Weights of a small GPT-style language model, trained from scratch on English Wikipedia: MLP 768 SwiGLU, vocabulary 5499.
MLP neurons of a small language model. Each row is named by its layer, matrix (gate and up: input weights) and neuron, and shows model dimensions 48-175. Each number is 128 + 24 x the weight over its row's rms, rounded and kept within 0 to 255. A neuron's up and down rows have the sign that makes its largest values positive.
After each neuron's rows, "fires on" lists the tokens most often at its 100 highest values on Wikipedia text that the model never trained on.

L3.gate722 [143 117 125 144 124 135  77 131 118 136  89 119 144 129 124 124 129 140 134 101 112 134 126 109 108 135 117 158 130 121 141 105  66 131 134 149 146  99 127 125 120 118 122  96 152 117 172 119 125  95 129 150 136  97 114 136 147 128 116 118 162 147 125  97 118  82 159 114 135 109  97 173 144 111 195 130 171 123 100  81 143 141 147 102 115 149 136 118 125 144 133 141 152 170 101 132 120 147 102 116 159 118 133 114 140 159 125 101 120 125 123 134 114 126 132 161 152 173  65 172  98 186 132 107 102  98  80 112]
L3.up722 [105 135  96 107  99 138  87 137 111 120  93 108 123 132 115 155 155 136 116 121 126 147 132 124 123 166 111 140 115 134 147 102 120 127 105 145 165 142 124 119 116 108 140  99 126  98 136 106 123 110 102 120 113 126 124 122 144  76 111 145 159 134 153 111 117  92 162 119 139  92 122 157 159 116 180 110 139 123 123 115 148 132 160  92 101 106 108 148 120 141  78 146 127 119 151 106 129 124  95 130 138 150 159 118 112 165 132 109 156  92 117 120 123 150 161 110 108 154  65 146 109 146 158  85  91  97  92  76]
fires on: " public", " community", " popular", " family", " traditional", " private"

L3.gate724 [120 136 109 154 120 131 149 124 138 148  92 104 129 135 118 106 122 113 163  93 146 121 101 148 123 141 140 130 138 105 138  75 117 127 117  84 127 133 107 144 124 123 100 153 123 101 126  98  66 114  97 144 137 137 119  80  78 118 117  95 115 138 141 128 125 152 151 104  90 124  97 107 154 142 124 156 109 161 125  60 100 101 168 166  88  91 120 134 152 106 149  83 125 146 146 173 171 114 122 142 106 136 124 117 153 118 149 174  91 125 137 132 104 150 120 131 115 131 116 109 117 153 132  99 139 138 117 150]
L3.up724 [112 179  72  91 108 149  97 121 138 120 116 120 123 148 132 131 159 135 129 116 146 139  90 155 119  99 123 126 115  78 140 120 153 148 120 126 126 105 132 176 122  85 139 131 125 150 104 122 148 108 122 154 120 124 139 107 130 119 109 117  74 124 144 112 106 170 105 148 111 111 105 147 148 118 135 105 134 133 164 156 183 120 120 124 148  90 125 167 136 149 141 129 138 140 122 103 172 146 115 103 108 135 140 146 145 146 141 105 115 108 110 132  97 141 109 132 110 157 124  96 137 155 140 105 139 125 101 139]
fires on: " world", " century", " cre", "aking", " ide", "170"

L9.gate398 [107 141 211 121 149 125 179 171  91 121 148  92 147 112 137 138  81 177 110 110 147 175 130  91 136 103  90 138  92 166  96 112  87 206 100 115 118 102 176  82 144 118 119 186 125 142 132 139 149 103 127 137 151 139 127 105 154 156 145 131 100 141 113  95  89 166 145 105 129 122 162 128 140 149 123 151 106 126  85 154 117 142 153 144 152 129 111 106 167 161  93 138 117 140 126 161 106  98 152  93 141 131 147 118 117 118 124  74  95 119 189 106 134 124 136  94 133 143 119 127 154 134 100 103 171 118 178 130]
L9.up398 [149 137 140  73 138 116 171 154 128 121 145  83 152  91 133 101 112 173 145 152 139 100 154 111 155 109 135 110 117 139 115 115 158 151 127 109 122  99 168 141 159  90 107 120 167 131 125 167 179 116 145 135 151 141 137 101 136 140 106 121 162 142 132 108 130 135 148 124 124 123 161 134 155 135 150 101  72 168 161 177 141 139 125 137 110 133 106 124 151 121 112 115 109 151 111 119 100 120 149  89 121 135 109 131 127 108 147  98 117 163 121 115 161 117 165  80 129 170 145 101 153 144 125 118 181  96 170 123]
fires on: " Mil", " dep", "all", "al", " out"

L5.gate576 [134 115 135 135 120  84 116 147 129 151 108  99 168 131 135 135  89 111 128 125 115 140 100 159 141 159  97 152 138 145 107 124 128 169 113 107 107 128 146 116 169 129 101 133 156 108 159 121 111 154 132  72 159 109 125 131 144 109  66 113 133  97 130 112 142 173 128 101 144 139 108 131 120 129 120 135 105 139 126 127 117 165 123 117 152 100 134 129  96 141 114 109 138  90 135 118 132 106 118 143 145 179 137 162 109 130 145 133  90 130 149  81 209 123 118  86  78 140 176 125 122 176  91 154 145 116 154 141]
L5.up576 [144 157 165 141 125 140 153 131 113  85 150 127 110 111 165 114 133 124 140 114 112  95  73 141 132 119 136 118 150 146 105 135 124 127 159  97 142 173 105 150 171 137 127 145  95 126 161  78 148 107 104 110 125 111 149 118 105 124 110 141 157 145 123 140 168 123 170 118 120 106 120 104 124 129 125 141 147 125 112 137 174 118 104 137 102 132 112 102 162 111 157 160 114 105 133 122 118 104 169 107 100 173 133 109 100 139 146 111  83 114 125 155 101 165 115 136 100 108 131 110 155 155 143 119 116 137 123 136]
fires on: " According", "T", " according", " commun", " what"

L9.gate601 [125 105 167 135 110 126 139 137 113 154 146 129 110  98 119 132 136 142 158 134 150 151 128 167 143 133 140 162 143 132 120  98 155 147 133 162 113 177 135 119  79 163 160 145 128 141 112 118 129 157 100 118 154 136  93  98 177 160 132  99 130 145 142  99 145 143 123  89 136 134  98 157 127 104 115 113 116 108 140 104 160 112 145  91 144 124 130 110 134 107 154 105  93 119 121 175 109 132 148 131 176 117 144 130 155 164 121 126  99 117 162 142 135 154 145 126  95 127  93 101  95 158  94 134 144 127 129 143]
L9.up601 [138 127  86 170 105 149 136 171 101 102 114  82 102 108 127 106 149 107 136 165 149 110 113 141 128 140 152 134 124 139 148 128 180 152 133 176 136 151 110 121 121 170 150 132  98  98 136 117 117 141  99 165 168 163  98 112 139 150 129 111 135 129 130 125 102 108  95  68 118 134 109 143 153 113 135 163 112 142 131  68 185  99 139 150 157 120 124 129 164 117 144 129 122  96 135 137 128 102 139 118 130 131 128 106 119 146 105 110 156 163  97 133 118 128 165 119  88 172 116  87  87 174 146 120 145 129 127 113]
fires on: "201", "4", "3", " ESP", "2", " career"

L9.gate295 [ 78 151 148 107 155  93 174 133 134  81 110 134 100 134 140 125 126 130 107 137 141 128 101 127 115 112 120 169 126 121 127 170 136 145 127 112 142 100 117 112 159 137 150 160 132 174 134 119 151 136 134 153 116 122 140  89 130 104 119 161 159 110 134 107 133 148 106 109 139 107 135 131 156 139 170 135 156  87  84 129 107 130 126 111 181 143 119  91 131 184 114 128 107 129 119 128 146 139 121  86 160 111 191  97 133 121 113 116 107  99 121 139  83  78 173 114 174 128 136 115 114 149 113 109 108 122 152 149]
L9.up295 [ 87 125 141 113 166 100 150 131 150 118 109  60 115 133 133 126 144 135 125 173  89 125 152 102 120 114 153 144 145 141  99 119 157 177 133 134 130 145 131 134 125 152 139 157 141 140 160 154 161 129 111 111  93 167 124 120 104  93 142 111 126 146 142 182 121 137 102 175 131 154 126 153 109 144 168 132 141 102  78 141 150 154  84 132 162 120 134 123 122 133 127 145 128 144 111 105 168 134  89 112 152 129 164 101 143 104 128 128 125  91 132 107  95 109 156 140 150 115 174 130  94 163 107 113 125 110 147 135]
fires on: "al", "in", "il", "un", "all", "o"

L4.gate82 [111 104 150 149 104 128 124 132  91 141 147 181 137 128 140 118 142 136 106 148 148 130  98 116 160  94 108  87 141 122 100 122  97 107 156 144 126 161  82 139 102  82 131  97 150 184 141 109 186 127 118 145 120  88 102 113 100  99 138 179 149 111 120 103 137 151 127 139 148 134 123  88 150 133 125 154 174 141 146 145 111 101 147 141 117 117  96 138 102 144 102 128 119  95 123 115  62  83 116 109 139 144 158 119 132 121 145 140 135 139 145 139 168 127 133 129 166 152 114 135 122 138 103 111 132 142 164 126]
L4.up82 [128  92 154 130  93 128 148 104  74 127 120 174 133 133 134 113 145 157 129 162 139 129 101 143 153 148 123 106 124 152  96  88 118 136 135 128 114 146 106 143 122 121 115  87 135 140 157  63 161  98 117 127 126 111 123 112 109 108 161 138 135  90 128 114 135 141 115 143 108 144 127 140 171 150 138 155 145 183 105 142 135 104 134 174 124 122  83 163 104 129 130 154 117 101  81 103  60  82 105 116 165 145 139 157 132 142 160 134 158 170 129 118 166 125 117 134 179 129 144 114  94 116 129  96 113 181 152 145]
fires on: " tra", " int", " tour", " Tra", " perform"

L4.gate481 [ 73  63 129 177 151 122 126 150 126 155 116 130 124 130 134  97  81 134 115 106 160 137 143 124 155  88 137 158 126 168 171 175 130  91  96 166 130 141 125 123 109 117 140 125 130 151 133 137 110 134 120 145 119  98 120 138 169  82 149 139 145 101 110  61 131  85 149 138 108 118  99 122 145  70 133 174 144 135 130 121 112 138 158 154 102 124 160 120 117 137 124 116 142 160 151 127 148 201 139 135 151 122 153 110 134 114 159 109 137 134 120 129 141 147 160 150 119 168 134 106 141 116  93 102 109 116 151 134]
L4.up481 [114 145  98 145 148 168 135 144 174 142 112 158  90 148 135 116 121 105 103 134 137 108 132 130 174 120  96 141 131 158 163 157 159 125  82 124 152 133 120 124 153 113 141 146 146 114 159  96 105 139 138 151 114 117 148 146 171  70 148 130 127 130 118  86 122  65 132 157 128 119 140 134 136  89 190 143 158 116 134  88 108 117 147 159  55 157 134 119  94 124 146 102 160 164 122  69 103 178 105 131 137 136 167  91 134 130 163 139 126 147 110 177 130 181 141  90 119 164 152  80 176 107 134  87 135 141 153 148]
fires on: " music", " education", " guitar", " Adam", " studies", " vocals"

L5.gate63 [124  95 105  87 145 146 125 110 104  99 142 102 102 138 134 111 103 120  96  84 165 137 124  89 138  91 115 127 107 116 110 106 137 100 165 102 131 117 155 102 140 140 128 149 129 136 124 143 107 137 163 139 132 121 123 155 143 129 115  85 184 106 115 151 114 140 113  94 157 119 136 149 105 102 119 121 132 158 115 124  93  93 161 121 143 116 144 164  95 161 120 166 141 115 158 168 117 175 106 159 109 153 135 144  97 129 153 106 105 161 163 135 167 137 115 148 168 147 122  78 134 180 104  93 145 141 126 156]
L5.up63 [121 149 140 164 149 131 147 152 143 152  95 158 145 103 134 184 179 117 141 106 137 115 137 153 140 129 132  78 162  94 105 113 105 145 114 125 115 113 159 165 108 157 130 152 126 136 129 144 149 155  89  85 122 130 129 185 142 133 139 110 114 123 105 117 132  96 141 148 140 123 129  92 136 152 114 137 108 105 122 128 127 138 137 147 123 106 123 136 138 137 123 105 103  97 109 105 125  93 133 128 157 141 138  53 100 130 153 122 121 130 128 136 143 148 115 107  95 120 116 144 156 136 127 140 134 139 104 132]
fires on: "C", "ss", "ass", " operated", " usually"

L9.gate259 [ 87 133 179 126 144 133 171 125 119 161 106 122 125 125 118 126 116 173 147 138 147 145 131 155 133  76  84 135 127 172 117 150 126 154 109 175 126 157 147 139  97 177 153 152 127 149 123 136 116 121 145 144 173 133 140 119 136 131 103  79 131 102 146  98 107 140 145 144 177 125  85 138 151  72 135 129 123 130 169  64 135 168 130 113 161 121 123 126 139 125 123 126 160 110 102 130 114 122 135 166 178 159 138 123 107 166 130  93 127 142 126  88 171  95 100 136  81 106 112 147 119 153  79 151  98 141 149 120]
L9.up259 [139 144 121  93  88 126 147  98 139 112  91 118 106 148 128 127  95 150 122 155 168 139 115 115 136 121 140 123 103 131 142 121 140 154 130 133 108 164 106 125  63 137 146 162 130 124 112 112 150 128 153 178 139 161 167 104 158 113 123 142 116 150 119 113 136 148  97 163 134 156 131 188 104 115 165 132 152 101 137 113 154 108  87 101 156 117 161 147 122 150 126 121 149 170 104 137  88 110 114 132 141 178 131 129 121 141 140 109 132 122 119 103 103 113 112 110 122 136 128 148 104 158 137 148 102 140 144 132]
fires on: "6", "9", "8", "2", "4", "7"

L4.gate191 [125 130 129 142 121 143 152 175 119 157 139 118 163 147  81 118 124 109 113 121 153 139  93 152 109 160 130 119 115 149 124 114 106 204 136 132 111 156  94 131  96  95 149  96 149 175 130 108 115 159 131 152  95 161 113  97 141 124 114 127 180 109 120 125 130 181 138 129 119 106 104 124  96 126 132 150 139 121 134 135  95 147 140 117 158 121 132 118  96 134 154 169 114 101 133  98  92  90 116 141 115 119 118 135 167 142 143 123 135 147 166 149 129 118 136 107 149 168 135 152 125 151 128 133 123  87 118 147]
L4.up191 [119 150 146 130 120 143 150 147 101 166 112 124 143 148  92 152 133  94 118 136 139 139 128 137 132 167  98 113 142 113 127 112 115 157 129 153  92 142  66 155 133 104 116  65 149 136 154  78 115 122 143 144  90 160 111 102 144 105 154 128 144  77 177 148 149 140 124 118 131 106 139 101 114 154  96 132 103 152 164 135 131 186 149 147 110 144 112 179  86 156 125  98 124 133 117  99 103 103 105 124 148 134 128 185 157 146 107 171 143 166 132 125 126 127 166 141 135 161 129 143 101 121 132 141 156 120 157  93]
fires on: " tra", " came", " appeared", " go", " Tra", " appear"

L6.gate447 [111 116 100 107  72 109 149 125  68 131 150 167 107 115 116 148 132 143 117 134 151 144 179 142 141  97 139 126 116 150 128  84 143 133 113  93 123 192 104 140 130 116 172 109 106  98 132 172 167 108 120 119 162 138  99  84 181 108 152 113 180 138  77 150 110 141  97 114 148 118  94 116  98 115 151 125 104 130 105 129 108 122 117 118 162 120 100 132 171 100 130 116 139 122 145 158 130 136 122 130 124 171 120 131 108 175 113 124 146  69 125 140 118 114 159 181 142 140 105 103 124 157 111 109 151 131  84 196]
L6.up447 [102 122 111 137 113 114  99 144  89 163 134 125 131 142 166 124 127 127 144 108 158 144 130 139 139 156 120 129 153 137 129  88 141 125 142  81 129 124 173 117  86 109 151 152  90 156 122 138 144 111 118 143 182 140 122 101 137  94 157 111 153 136  84 107 172 129 101  98 101  94 104 126 153 136 149 184 130 134 124  95 128  73 165 156 163 112 124 149 105  87 158 158 133 113 153 151  98 117 118 129 158 161 101 156 114 122 126 144 119 149 164  93 163 126 159 113  92 144 125  94 158 146 127 117 150 136 149 146]
fires on: "2", " is", "3", "===", "4"